config.toml
n_layer = 12
d_model = 160
n_head = 5
n_kv_head = 5
head_dim = 32
d_mlp = 640
vocab_size = 8192
activation = "tanh_gelu"
norm = "layernorm"
norm_place = "pre"
norm_eps = 1e-06
positions = "learned"
qk_norm = false
attn_scale = 0.177
bias = "all"
tie_embeddings = true
parallel_block = false
init = "normal"
init_std_qkv = 0.0224
init_std_o = 0.0
init_std_up = 0.0224
init_std_down = 0.0
optimizer = "muon_variant"
lr = 0.0111
lr_mult_o = 1.5
lr_mult_down = 2.0
lr_head = 0.00671
warmup_steps = 200
schedule = "wsd"
decay_fraction = 0.693
decay_shape = "linear"
final_lr_fraction = 0.0
batch_tokens = [32768, 65536, 131072]
seq_len = 256
doc_mask = true
z_loss = 0.0001
train_tokens = 314000000
steps = 4740
dataset = "wikipedia_en"
MLP neurons of a small language model. Each row is named by its layer, matrix (up: input weights) and neuron, and shows model dimensions 16-111. Each number is 50 + 15 x the weight over its row's rms, rounded and kept within 0 to 99.
After each neuron's rows, "fires on" lists the tokens most often at its 100 highest values on Wikipedia text that the model never trained on. A number after a token or word is its count.

L5.up72:46 51 35 39 22 71 51 58 65 37 61 79 62 48 55 52 50 63 50 25 69 59 56 64 44 76 61 65 38 47 29 35 58 42 41 55 51 55 43 52 62 55 58 52 33 48 68 51 50 52 29 38 20 35 49 63 22 64 37 16 52 58 58 62 70 59 47 58 52 28 76 48 62 38 42 47 57 36 63 67 53 91 33 25 46 47 51 57 53 63 42 33 50 25 68 69
fires on: "," 62, ";" 37

L7.up441:57 85 74 47 54 66 35 52 24 40 57 46 50 41 76 89 50 41 65 51 68 41 80 47 69 37 66 57 41 62 85 45 06 74 60 33 33 37 35 46 53 53 47 62 39 46 69 43 50 33 58 29 56 29 51 53 53 71 34 43 60 58 56 49 34 54 15 68 56 64 30 44 62 57 36 51 72 16 76 61 45 53 32 49 51 45 38 53 33 36 57 61 49 46 42 73
fires on: "." 32, "ter" 15, "w" 8, " |" 8, "%" 6, "ks" 4

L6.up626:67 43 62 48 52 63 67 33 39 43 43 11 13 42 54 48 83 52 51 45 69 51 43 22 29 64 58 63 53 45 30 59 68 77 26 50 44 59 48 44 43 42 68 25 53 59 65 54 73 70 58 40 45 32 79 62 49 27 27 42 55 50 57 25 57 58 38 23 59 49 46 38 47 48 81 38 53 44 43 05 51 55 41 51 27 40 62 38 50 52 52 87 45 62 73 69
fires on: " |" 55, "|" 12, "arc" 10

L3.up285:31 35 63 41 53 48 28 25 63 50 63 53 23 55 59 42 49 39 66 58 50 50 42 66 44 40 10 63 56 55 19 29 46 69 85 35 42 69 60 67 43 56 41 60 56 48 43 41 57 46 61 37 49 25 35 38 37 54 34 64 62 60 85 46 63 75 52 38 58 39 83 42 80 49 40 17 69 32 54 63 65 64 65 44 40 46 63 53 48 39 53 56 41 57 35 57
fires on: " and" 62, "," 25, " to" 7, " or" 4

L7.up515:29 64 35 56 33 34 30 30 37 39 40 46 51 71 38 36 57 59 40 36 54 27 83 49 30 47 29 77 65 42 51 43 16 70 65 54 55 49 41 54 57 48 42 73 44 37 58 66 70 55 52 67 40 60 38 45 67 64 51 43 52 46 64 25 62 41 72 60 63 82 50 51 41 42 69 23 56 28 60 65 44 80 26 48 37 40 67 46 71 57 61 40 40 41 41 26
fires on: " a" 26, "t" 12, " |" 10, "s" 9, " cent" 4

L6.up376:27 74 65 36 67 48 53 37 68 63 37 62 56 41 23 46 49 40 35 34 74 49 46 40 89 74 58 64 30 63 60 65 59 64 47 26 71 62 47 47 44 92 68 46 41 66 45 53 35 45 50 33 63 40 48 49 53 18 33 63 33 46 16 54 61 71 53 41 64 41 16 28 53 29 50 24 63 43 45 37 52 55 60 40 42 53 50 66 51 54 28 93 42 44 70 66
fires on: ":" 12, " name" 10, " known" 9, " in" 7, " of" 7, " as" 5

L5.up518:60 53 40 14 44 44 68 20 36 36 52 74 44 54 46 29 77 42 74 48 33 46 70 42 63 66 66 44 56 36 67 48 54 44 44 58 58 49 50 53 71 54 58 20 34 78 32 76 36 53 70 50 66 28 53 46 45 63 42 41 68 73 41 67 42 68 54 37 47 18 31 48 48 72 75 64 58 58 72 66 39 54 71 53 28 35 48 70 40 52 50 34 40 56 35 55
fires on: " of" 33, ":" 26, " |" 10

L3.up102:73 70 66 42 69 41 45 24 44 69 41 34 44 59 32 64 52 59 55 64 53 52 56 17 36 52 17 33 44 46 22 62 41 30 47 42 87 61 33 24 39 54 84 70 36 56 55 66 59 54 37 55 44 56 65 82 48 42 31 45 72 41 76 63 62 43 51 24 42 36 16 38 56 63 63 54 67 61 89 73 68 39 41 60 79 34 60 38 46 33 43 29 32 48 65 36
fires on: "C" 21, "P" 11, " number" 9, " rec" 9, " code" 6, "nt" 6

L4.up267:42 71 64 51 59 42 19 20 58 43 58 38 28 38 41 65 44 42 39 28 52 50 73 37 55 53 64 40 78 35 77 59 40 55 56 40 54 35 49 37 32 21 61 76 26 28 54 42 34 47 20 37 57 31 45 48 69 70 50 51 60 44 66 65 52 60 43 28 60 74 66 53 82 69 62 84 64 22 24 47 34 30 33 37 24 39 50 54 63 57 63 54 56 30 42 64
fires on: "ter" 16, "g" 15, "ten" 9, "as" 7, "e" 7, "ks" 5

L6.up37:28 45 43 76 37 45 38 62 58 62 48 48 43 79 46 35 55 43 44 41 50 24 67 39 34 64 57 60 38 65 41 47 70 53 40 53 34 49 58 37 47 59 57 58 39 53 77 42 68 45 56 38 38 59 58 44 41 29 27 05 55 63 60 65 74 77 60 74 26 80 63 53 76 69 70 52 70 61 66 29 62 50 43 26 51 47 57 48 50 50 44 71 43 67 82 45
fires on: "." 31, " that" 8, "ti" 6, " so" 5, " imp" 5, "mp" 5

L6.up283:42 66 44 45 77 51 50 23 47 73 46 43 49 63 33 43 49 43 49 38 58 45 37 35 56 70 48 50 60 54 30 53 40 67 26 49 51 79 42 51 44 60 63 42 55 44 51 42 42 79 51 33 63 33 50 64 72 79 56 23 52 59 48 46 51 52 29 32 52 54 74 42 31 61 47 45 63 49 41 61 35 55 34 56 54 75 54 56 61 78 33 85 30 33 57 47
fires on: " |" 47, ":" 13, "=" 9

L5.up477:50 42 27 60 82 61 35 66 45 55 57 60 52 45 28 38 63 22 60 63 57 00 72 36 37 77 49 31 49 56 40 54 69 57 24 42 57 66 56 46 78 84 81 57 66 56 53 49 57 52 36 54 29 33 45 45 67 52 41 65 61 55 41 26 56 70 46 48 59 49 58 37 48 18 59 50 36 31 36 45 43 30 49 38 56 19 44 50 41 36 46 68 44 58 53 33
fires on: "'" 43, "ther" 14, "igh" 4, "pp" 4

L3.up115:46 35 74 55 33 63 63 63 50 27 48 68 38 48 36 59 63 34 51 49 29 55 62 36 78 49 37 60 36 52 34 53 76 38 42 56 81 63 48 33 53 44 56 40 49 23 55 61 44 57 47 31 24 60 40 55 27 59 61 32 61 19 73 58 48 05 50 39 27 36 84 75 44 53 34 36 56 77 62 99 67 62 39 45 56 67 56 49 52 61 48 26 59 55 46 44
fires on: "19" 31, ";" 27, " spe" 8, "be" 4

L6.up89:37 51 46 82 47 13 40 46 17 79 29 57 55 68 52 35 64 33 43 52 65 61 61 43 04 47 69 75 73 40 58 49 45 47 48 44 71 56 50 36 66 30 50 60 34 43 62 64 40 58 71 25 54 61 46 39 46 52 37 61 42 74 54 43 37 64 38 39 63 62 37 52 64 45 36 54 65 39 75 33 74 41 52 61 52 23 78 73 62 56 46 22 24 63 37 43
fires on: "." 43, " of" 8, " least" 6, " |" 5, " approximately" 4

L7.up190:39 78 45 44 43 65 80 60 68 74 43 57 51 39 44 25 40 30 40 62 80 46 47 59 46 69 70 50 56 61 47 42 44 57 80 55 74 65 46 76 55 72 25 30 43 37 37 20 59 65 30 15 62 61 35 76 40 61 61 43 42 59 57 78 27 53 55 50 52 36 34 35 38 85 61 72 37 88 40 61 49 54 46 58 53 51 54 37 60 77 24 40 55 35 46 36
fires on: "ti" 25, "mp" 9, "unt" 7, "ed" 6, "ted" 4, "te" 4

L3.up514:57 48 56 59 54 53 55 53 79 59 39 41 43 52 50 34 37 55 76 70 34 56 47 45 67 27 56 52 28 39 47 33 51 62 54 46 38 69 60 49 68 55 55 42 49 58 58 47 40 59 61 83 68 39 32 20 30 51 61 57 40 51 51 65 87 43 40 74 44 75 57 47 56 36 53 13 15 28 70 51 48 40 15 55 50 45 64 39 59 45 39 52 44 52 55 54
fires on: " and" 31, " I" 11, " or" 6, " /" 4, " it" 4, " c" 4

L6.up18:41 47 61 42 22 28 55 80 24 46 52 19 61 44 62 46 66 79 33 47 51 67 34 55 65 58 50 58 70 20 44 50 54 54 67 46 36 73 36 20 57 41 56 35 45 61 50 36 36 48 40 29 77 39 45 60 28 40 73 53 34 77 58 70 58 33 42 47 49 45 61 50 44 60 51 64 52 53 48 31 25 51 70 42 48 70 33 62 47 44 81 12 39 57 37 50
fires on: "," 45, "-" 9, "pha" 7, "ear" 5, "mi" 4, "sc" 4

L6.up1:33 57 45 43 52 38 46 77 41 60 10 38 41 67 56 46 41 62 50 39 43 60 36 51 46 63 66 80 20 69 32 86 47 56 12 31 41 68 28 43 40 42 60 77 63 44 66 33 63 79 37 57 54 38 53 40 60 75 24 27 59 46 29 42 72 57 40 37 67 54 63 33 11 42 51 51 89 41 65 43 52 35 44 59 29 70 37 49 52 64 37 56 63 54 69 53
fires on: "." 40, " David" 10, " |" 7

L5.up566:22 17 53 35 48 76 54 40 69 39 22 40 53 45 37 68 43 37 66 35 57 37 62 67 46 44 42 30 71 44 73 58 41 31 30 39 53 56 26 51 23 52 60 70 36 32 44 37 57 51 38 31 73 41 88 72 39 28 26 39 51 18 66 59 27 46 70 57 54 37 62 58 42 53 54 55 42 81 46 64 62 53 61 73 42 45 39 71 42 61 42 32 83 34 45 68
fires on: ":" 18, " by" 17, " You" 16, "\n\n" 7, " to" 6, " of" 4

L5.up496:41 54 61 47 56 43 45 40 60 27 60 63 25 56 49 55 26 68 45 46 75 60 61 59 39 57 46 39 59 43 68 32 35 58 47 37 41 39 45 42 34 77 42 62 59 40 47 67 48 32 55 63 47 46 62 49 70 46 29 38 33 63 35 33 43 59 51 77 39 58 52 41 69 79 22 14 62 62 67 52 55 40 38 36 32 54 66 51 56 32 53 71 36 73 74 66
fires on: "." 25, "ti" 10, "ul" 7, "oto" 7, "rea" 5, "lu" 4

L4.up104:41 56 50 48 46 61 58 82 43 37 47 59 33 20 66 37 57 29 40 39 18 44 53 48 57 73 52 34 44 63 56 52 45 34 74 38 28 31 41 16 35 45 59 65 58 21 15 52 61 45 57 56 42 50 73 37 35 64 69 43 47 51 35 37 56 58 75 48 63 65 34 43 49 56 68 30 39 55 40 51 59 86 39 44 45 35 55 65 25 82 44 17 47 55 22 33
fires on: " of" 50, "." 21, " |" 8, "s" 5, "ly" 4

L6.up439:38 31 33 40 48 37 43 64 49 47 35 80 35 38 60 79 41 55 68 77 64 66 44 47 47 10 66 41 61 61 26 41 38 82 30 40 36 38 39 74 69 50 58 64 14 44 70 57 48 34 49 71 51 45 42 48 47 36 21 43 40 33 69 56 68 42 46 75 55 44 42 66 38 27 50 48 52 56 52 67 51 34 38 44 40 29 48 55 67 30 55 51 45 32 59 70
fires on: "," 39, " that" 9, " a" 9, " such" 8, "^" 6, " same" 5

L3.up34:66 57 26 57 59 73 40 30 51 60 59 61 47 33 51 57 31 28 59 41 30 41 35 55 91 42 63 29 43 38 85 40 44 55 65 39 32 57 57 50 46 32 66 44 74 47 47 66 22 41 15 61 29 68 35 62 41 66 70 24 18 44 49 79 28 72 45 62 51 49 64 50 43 34 32 32 63 56 59 46 41 90 55 43 25 42 45 26 30 45 50 69 32 33 73 39
fires on: " also" 48, " =" 38, " currently" 5

L3.up476:52 24 64 50 15 73 34 50 66 61 53 28 39 60 46 50 38 68 54 44 45 43 58 66 47 50 37 42 84 43 55 51 55 20 53 48 40 62 77 42 20 53 75 68 54 31 41 64 48 55 29 35 63 44 50 82 34 37 59 36 68 34 53 52 46 36 41 65 57 28 47 57 70 81 31 51 43 52 32 78 56 60 48 62 39 36 73 76 50 46 29 45 49 33 67 50
fires on: "|" 15, "-" 10, " single" 9, " Episode" 7, " list" 5, " episodes" 5

L5.up454:44 37 54 64 26 70 48 41 66 53 47 27 56 67 57 65 23 38 51 57 57 59 69 40 39 52 43 31 63 56 30 50 54 36 65 56 50 31 46 42 37 68 63 64 66 70 66 63 43 73 55 63 52 48 51 69 64 51 36 52 32 47 62 45 89 61 62 68 40 30 48 36 61 69 66 24 17 43 44 50 32 60 21 52 05 50 55 60 54 60 68 34 47 41 31 30
fires on: "-" 21, " and" 16, " most" 10, " two" 8, " or" 5

L6.up144:53 80 56 57 58 09 82 53 79 63 44 40 61 43 31 50 70 52 35 41 65 42 44 50 67 47 56 69 66 56 60 44 50 33 48 29 59 34 19 65 60 46 77 46 44 45 51 67 42 75 42 20 47 32 68 68 53 70 31 40 76 49 47 63 35 52 32 67 35 61 31 58 58 59 50 44 47 67 50 35 37 47 65 53 61 36 69 40 43 34 47 35 60 40 51 41
fires on: "-" 40, "n" 10, "di" 5, "/" 4, "ns" 4

L3.up45:48 53 43 65 46 55 61 32 45 47 70 59 50 08 42 29 26 51 59 63 57 51 58 60 61 54 61 71 61 51 30 68 47 47 99 38 32 53 56 63 35 71 40 60 50 17 40 28 37 80 51 58 32 52 51 61 61 71 53 58 50 37 91 28 56 39 39 41 35 50 63 33 62 52 44 44 49 43 49 22 75 89 42 26 61 40 57 55 55 50 48 74 57 62 46 35
fires on: " |" 62, "|" 34

L5.up307:59 53 38 49 62 21 54 57 61 54 60 75 48 56 59 38 48 18 56 69 33 49 60 34 46 52 74 43 45 66 50 49 58 05 37 43 52 67 50 34 63 65 52 65 59 45 49 33 69 46 49 51 37 13 63 38 65 53 16 77 26 24 49 34 59 57 49 48 53 68 58 60 39 53 38 56 43 75 61 61 55 63 37 59 45 35 43 39 50 66 30 76 54 77 37 75
fires on: "pp" 18, "'" 15, "ub" 6, "si" 6, "cc" 5

L6.up45:56 47 73 20 56 57 25 85 50 35 42 34 47 73 70 45 44 78 43 50 49 55 48 73 68 46 35 69 41 30 40 29 78 40 71 51 41 45 28 62 34 61 16 33 56 36 47 64 65 66 82 28 50 44 39 50 68 27 36 32 25 66 48 65 68 49 44 33 53 17 40 15 27 58 55 65 64 53 32 62 39 42 49 67 40 47 47 42 48 42 73 39 43 44 55 90
fires on: " |" 26, "-" 17, "–" 13, ":" 12, "." 6, "," 5

L3.up316:33 78 57 48 46 50 46 29 36 56 38 26 44 36 67 53 34 44 50 45 47 74 57 34 34 76 24 73 28 24 55 58 79 48 53 26 40 59 43 36 31 59 66 64 50 52 30 58 30 48 44 62 63 51 21 60 26 45 36 43 39 65 58 53 53 64 56 71 75 49 60 53 57 68 72 59 26 68 44 29 61 40 46 39 23 24 52 25 58 69 54 49 39 31 38 64
fires on: "-" 50, " co" 26, " i" 6, "Co" 4

L4.up607:19 75 42 59 45 70 24 44 49 54 35 77 22 32 37 65 65 29 40 60 48 51 50 49 50 58 46 94 44 39 54 41 41 41 29 37 44 61 30 74 56 31 46 77 41 48 46 29 55 45 53 66 38 61 60 69 48 42 30 60 32 87 76 68 67 51 46 38 56 46 48 49 80 74 67 44 46 73 39 20 32 56 41 47 27 32 51 33 55 55 63 65 36 49 44 43
fires on: "-" 87, "po" 4, "imi" 4

L6.up288:50 58 61 34 54 30 34 56 55 50 29 27 62 74 60 69 80 28 63 70 59 56 37 23 56 54 39 56 50 35 43 57 45 43 29 53 55 64 71 45 45 28 53 18 23 56 69 32 29 68 46 30 57 42 51 59 53 44 48 75 48 44 64 58 52 64 71 21 52 31 58 35 72 61 40 46 45 56 65 71 55 43 65 26 63 35 73 41 77 42 26 37 65 32 53 26
fires on: "–" 39, " an" 9, "ss" 5, "fl" 4, "pe" 4, "-" 4

L7.up442:38 46 47 51 50 33 53 59 79 57 53 54 56 67 50 28 39 57 39 36 28 56 36 47 30 52 38 55 64 56 65 49 59 42 21 32 71 38 51 28 58 62 43 32 53 45 52 32 32 40 66 28 69 37 40 27 67 66 48 55 38 33 17 39 35 51 43 55 20 51 57 57 52 50 40 56 58 57 51 28 19 59 44 64 41 33 39 48 65 24 37 63 67 16 55 69
fires on: "-" 100

L3.up227:54 50 57 20 44 49 33 41 43 35 62 16 59 68 50 34 70 50 38 31 67 53 65 75 50 47 37 39 68 64 46 42 49 11 66 44 41 52 93 56 50 32 44 68 54 39 60 50 72 75 43 62 67 62 20 64 47 39 54 41 63 32 63 41 35 72 65 25 53 77 33 50 39 33 19 54 69 72 54 61 68 62 37 40 50 71 58 64 53 32 63 33 79 41 56 77
fires on: " to" 12, "en" 11, "t" 10, "ol" 10, "ent" 7, "ear" 6

L6.up517:44 44 39 20 59 61 21 50 47 30 62 49 54 43 37 58 46 62 31 53 37 59 68 65 56 59 32 43 51 51 68 67 00 64 66 40 41 73 42 34 56 34 42 42 37 44 52 52 68 52 49 50 61 55 49 40 35 46 50 70 21 91 62 51 12 59 70 34 85 68 43 40 58 62 60 47 39 39 56 61 61 42 55 46 58 28 51 47 37 55 58 61 49 15 51 65
fires on: " of" 18, "." 16, "e" 7, " in" 7, "an" 6

L3.up234:22 42 48 65 45 55 82 31 61 47 54 61 43 58 28 58 26 56 60 50 62 36 48 30 71 41 31 75 55 41 49 61 72 53 57 60 78 50 78 41 51 72 53 44 38 54 53 42 39 59 45 63 41 46 34 59 39 42 55 67 30 50 61 66 54 28 30 73 57 59 71 64 29 41 69 38 02 44 26 42 24 65 34 56 40 53 17 59 54 51 48 54 45 49 40 43
fires on: " and" 30, " he" 15, " or" 9, " He" 5, "ly" 5, "wh" 4

L3.up407:27 40 55 53 61 72 25 52 85 64 24 29 56 37 56 36 81 79 68 64 50 50 54 52 35 51 32 62 39 03 42 75 61 56 42 37 62 69 63 62 64 58 78 74 51 38 50 56 63 41 44 68 47 47 52 51 58 52 54 39 37 41 49 51 45 62 59 33 42 54 66 41 60 60 46 51 06 69 49 28 35 38 56 53 34 36 39 42 35 62 38 51 55 80 76 24
fires on: "-" 36, "ingu" 6, " pla" 6, " pre" 6, "po" 4, " rec" 4

L7.up612:38 62 55 26 67 46 47 51 67 46 41 39 50 61 41 44 75 59 06 43 68 49 71 56 53 53 60 62 41 54 74 56 23 42 54 25 41 63 42 59 54 51 52 43 41 47 79 29 60 39 57 45 57 52 32 65 46 68 54 59 38 63 36 56 70 50 42 36 67 44 45 23 37 51 66 50 66 55 68 46 32 65 49 59 28 32 34 55 55 78 65 73 43 40 49 85
fires on: "-" 41, "," 13, " were" 7, "si" 4, " and" 4, ":" 4

L3.up12:46 66 30 41 62 36 66 29 25 64 44 83 37 55 53 41 49 43 54 30 56 41 39 19 70 54 60 49 09 49 32 50 35 68 20 47 54 56 43 40 49 44 73 58 41 61 63 26 55 52 42 43 62 49 68 53 28 65 46 27 48 48 71 39 58 77 33 63 85 57 55 19 20 55 54 44 64 62 46 47 63 46 31 33 31 74 29 39 40 56 69 26 65 61 66 67
fires on: " Martin" 30, "ile" 8, "ald" 7, "ames" 4, "an" 4, "ale" 4

L4.up175:51 26 26 73 15 78 50 52 74 37 60 46 75 49 31 47 52 43 56 38 65 43 59 52 60 45 61 51 30 36 65 62 68 35 32 36 32 74 48 53 66 75 62 40 57 62 70 22 56 58 29 49 21 55 85 51 47 55 33 36 37 37 53 44 90 64 35 71 62 44 47 42 24 69 45 51 52 53 70 44 65 89 24 44 32 44 61 48 39 67 34 53 54 35 71 56
fires on: " as" 48, " including" 19, "|" 7, " with" 5, " such" 5, ";" 5

L6.up351:49 48 91 47 80 51 35 66 54 38 73 51 51 52 44 41 84 55 52 39 54 52 79 37 61 76 35 49 58 34 28 39 62 20 11 62 33 40 55 53 45 63 56 20 46 44 57 47 67 61 38 25 31 70 66 47 69 45 46 61 49 59 64 30 53 46 57 19 55 48 63 48 65 48 52 68 70 33 61 60 50 28 44 84 36 65 59 55 45 61 26 31 38 37 71 43
fires on: "–" 28, "S" 12, "-" 10, " with" 5, "ang" 5

L7.up391:42 45 30 65 49 47 41 58 57 61 43 77 57 39 44 26 60 37 39 60 28 56 75 54 71 44 39 59 33 30 58 60 21 66 16 47 58 52 31 59 44 39 44 50 53 77 49 30 52 71 28 49 31 62 67 47 51 75 63 39 24 62 58 67 53 43 75 29 78 50 17 37 63 58 65 51 53 33 33 52 53 44 73 23 52 77 57 29 42 48 62 28 71 36 56 22
fires on: "-" 17, "an" 11, "e" 9, "us" 8, "ary" 6

L4.up308:61 53 70 51 51 56 46 53 46 66 43 46 10 54 38 71 38 52 53 61 55 45 58 72 43 53 45 58 28 58 58 62 62 44 51 51 52 68 62 66 48 29 32 22 41 58 64 49 33 59 53 22 43 50 67 65 40 33 26 59 50 78 56 74 37 32 33 36 74 60 34 47 78 49 66 48 23 47 48 01 24 65 25 22 43 56 41 76 46 66 59 39 61 56 31 53
fires on: " (" 99

L4.up581:15 56 71 42 33 46 49 34 49 55 69 78 53 45 46 68 37 47 50 59 69 17 37 68 43 35 55 33 33 48 22 47 38 42 80 57 25 70 52 49 54 57 50 61 51 16 27 50 61 64 51 52 47 41 66 59 61 48 43 63 44 46 69 44 81 60 64 46 54 43 62 44 90 45 38 23 49 52 60 33 72 62 34 46 47 59 33 57 77 65 36 53 55 37 27 62
fires on: "," 98

L3.up131:61 42 51 51 28 61 72 85 56 46 47 44 52 23 42 50 63 36 51 36 32 18 48 45 67 78 49 51 51 28 63 49 74 25 53 52 63 46 27 20 47 71 52 63 54 51 48 43 41 29 70 60 55 55 46 19 44 41 30 53 60 35 63 77 47 35 64 50 54 52 71 33 31 44 53 46 50 55 56 58 63 48 10 54 25 59 64 55 54 63 27 72 45 46 44 31
fires on: "ly" 46, " Ad" 20, "po" 8, " most" 4, "Ad" 4

L5.up386:44 60 54 75 69 57 55 72 60 58 45 50 69 29 45 54 55 44 61 65 37 29 57 63 44 37 59 58 44 53 44 18 37 59 58 63 49 43 46 45 33 59 35 68 43 44 53 48 61 62 55 46 44 55 61 54 37 54 45 54 57 61 69 49 77 52 60 61 32 58 51 51 60 58 52 59 23 57 21 21 76 67 19 35 35 37 49 47 62 72 24 35 51 58 31 76
fires on: " |" 78, " +" 5

L3.up322:54 32 57 56 56 43 38 36 41 39 53 67 36 25 73 66 58 36 75 38 51 53 40 57 29 60 63 68 34 72 52 45 46 54 63 34 61 63 35 35 46 32 47 60 52 38 34 62 55 40 39 81 42 52 44 51 36 69 62 33 16 27 58 39 66 35 26 66 42 58 69 38 50 50 49 41 53 34 73 18 67 49 50 39 21 30 40 34 49 72 45 30 75 42 64 27
fires on: "." 28, " =" 18, " Phil" 6, "uc" 4

L6.up184:38 67 37 49 61 51 58 52 61 54 73 70 46 43 34 51 83 67 45 51 66 32 47 45 55 35 59 39 60 57 33 64 42 38 38 50 47 49 48 53 30 77 47 46 27 27 63 84 63 65 62 60 47 46 84 45 62 59 39 70 39 23 48 68 78 75 32 35 55 66 56 36 63 39 23 54 26 42 58 63 41 21 34 30 37 52 40 60 71 37 35 62 50 23 68 50
fires on: "," 35, " named" 7, " more" 7, " appointed" 7, "–" 6, " a" 5

L7.up104:38 21 24 60 45 23 40 69 43 61 33 60 28 39 62 38 39 56 57 46 58 21 51 47 40 62 48 44 24 60 63 50 35 35 80 16 46 73 24 50 58 42 50 32 66 64 61 62 48 59 44 30 82 58 72 82 41 42 44 65 52 36 64 57 44 31 36 42 77 56 30 49 65 71 32 62 80 44 45 39 53 59 42 48 74 65 52 68 65 64 41 36 49 71 65 63
fires on: " (" 23, "-" 23, " of" 10, " were" 7, "\n" 7, " the" 4

L7.up593:30 41 42 69 72 62 58 40 54 49 29 35 56 45 13 21 64 40 36 26 44 67 54 83 17 63 51 51 52 51 52 70 59 44 66 55 61 48 57 34 49 56 39 59 47 19 26 35 66 35 70 38 46 45 52 69 38 36 59 71 45 71 51 24 63 42 43 43 49 75 44 47 54 55 43 39 60 46 61 55 63 61 61 57 48 32 76 41 66 44 71 68 49 67 22 66
fires on: " |" 89, "|" 7

L4.up136:54 30 44 63 42 42 91 42 66 55 45 57 05 64 28 73 38 49 43 65 47 50 41 46 35 51 43 60 37 47 67 50 48 53 66 42 68 62 62 46 29 40 56 35 33 31 29 55 57 46 68 58 39 51 48 36 74 55 39 56 36 32 73 56 70 35 59 52 53 30 64 58 66 47 53 55 64 42 59 31 27 15 52 85 67 37 58 61 39 40 48 27 31 26 20 51
fires on: " to" 41, ";" 6, " and" 6, " or" 5, "ci" 4

L4.up126:39 57 44 31 37 54 34 60 63 16 57 32 90 63 64 53 58 37 51 41 41 39 60 79 70 71 52 42 59 38 34 39 64 48 19 32 56 55 50 83 57 57 62 34 38 40 77 46 41 39 43 68 33 60 34 53 58 37 60 40 58 54 24 52 70 45 47 56 70 51 58 58 34 56 41 44 75 55 73 72 58 61 30 47 46 21 71 36 26 37 44 27 53 45 54 43
fires on: ":" 43, " |" 9, ";" 8, "|" 8, " Turnout" 5, " Density" 5

L6.up573:43 43 43 36 58 41 41 41 52 66 58 74 67 63 59 59 39 66 55 39 64 63 69 39 79 27 62 46 54 25 43 45 61 45 08 62 63 52 44 34 35 62 53 43 43 53 33 50 58 54 46 54 52 58 34 82 39 50 36 42 60 46 57 71 54 38 16 49 71 56 82 29 48 49 54 70 33 57 63 61 62 47 25 30 35 28 38 22 59 45 38 49 64 58 37 65
fires on: " of" 30, "," 18, ";" 12, "si" 8, "ho" 4

L4.up304:63 45 48 27 41 52 69 08 33 27 65 78 53 55 38 41 45 27 42 49 87 68 59 44 61 52 63 61 49 64 47 63 47 38 43 54 31 41 44 68 47 49 49 50 45 50 54 80 72 74 29 29 58 67 39 26 58 57 65 73 64 58 77 68 48 63 46 41 56 19 17 18 40 51 64 44 56 36 77 82 66 25 52 41 40 46 39 45 67 36 34 61 73 20 60 65
fires on: " as" 35, "=" 27, " named" 13, " of" 12, "la" 4

L6.up92:47 45 51 38 63 31 66 62 32 51 60 72 53 49 40 40 24 68 61 31 20 16 63 41 49 52 44 56 47 56 81 32 42 61 56 39 20 27 42 38 45 40 16 71 34 66 26 79 61 44 29 61 35 44 40 47 38 64 69 58 74 37 51 33 63 37 70 44 39 59 45 41 56 54 72 64 27 44 62 81 51 56 40 46 36 67 59 56 77 70 31 42 51 64 50 35
fires on: " (" 26, " |" 14, " +" 12, "." 10, " −" 9, ")" 5

L5.up88:39 37 30 59 43 52 66 70 29 79 64 52 55 52 15 59 28 32 61 72 66 47 72 13 31 79 18 80 55 47 60 55 76 42 68 54 47 59 48 44 47 57 52 63 67 59 58 33 52 38 49 57 58 47 40 45 64 64 30 53 81 41 48 38 43 19 55 61 60 74 65 50 30 43 42 46 67 12 49 55 40 58 26 67 57 54 48 44 13 56 50 51 41 15 38 39
fires on: " and" 16, "cc" 11, "co" 9, "mo" 9, "vi" 7, "ci" 6

L4.up546:64 36 58 58 65 36 40 45 35 71 60 59 41 59 42 47 41 38 91 38 40 21 47 58 62 52 45 56 59 39 44 47 53 42 34 43 71 37 46 43 51 51 51 49 44 46 22 41 48 53 26 55 52 52 42 46 54 83 63 38 48 70 49 38 65 27 54 52 72 31 60 59 32 44 59 48 18 49 76 32 42 56 64 61 53 41 21 33 95 57 30 44 78 48 38 43
fires on: "si" 15, "Le" 10, " le" 10, "ho" 8, "tt" 8, "de" 5

L4.up86:44 29 39 39 51 59 54 30 36 75 46 63 33 35 58 63 59 60 38 38 81 43 57 60 46 42 47 39 76 14 75 45 54 26 76 84 21 34 65 29 43 65 42 33 51 50 23 55 31 61 36 48 59 48 60 27 35 40 72 35 80 64 49 53 60 41 55 53 45 31 62 57 51 74 62 41 64 23 47 72 28 53 46 40 55 56 43 27 53 45 47 51 72 51 40 44
fires on: " Cal" 14, "est" 12, "uc" 11, "urs" 9, "ul" 6, "ad" 4

L6.up72:59 50 46 46 54 69 29 12 43 65 50 51 70 72 53 51 25 32 50 43 29 74 48 59 15 51 29 78 50 72 56 44 25 50 30 39 62 58 50 30 48 47 81 71 32 28 57 66 58 40 44 38 71 43 73 63 36 73 53 47 51 32 66 65 27 37 23 58 69 61 63 40 32 35 64 25 30 46 65 34 32 63 54 50 48 51 44 42 50 66 38 20 60 32 45 62
fires on: ":" 40, " by" 8, "=" 5, " of" 5, "vis" 4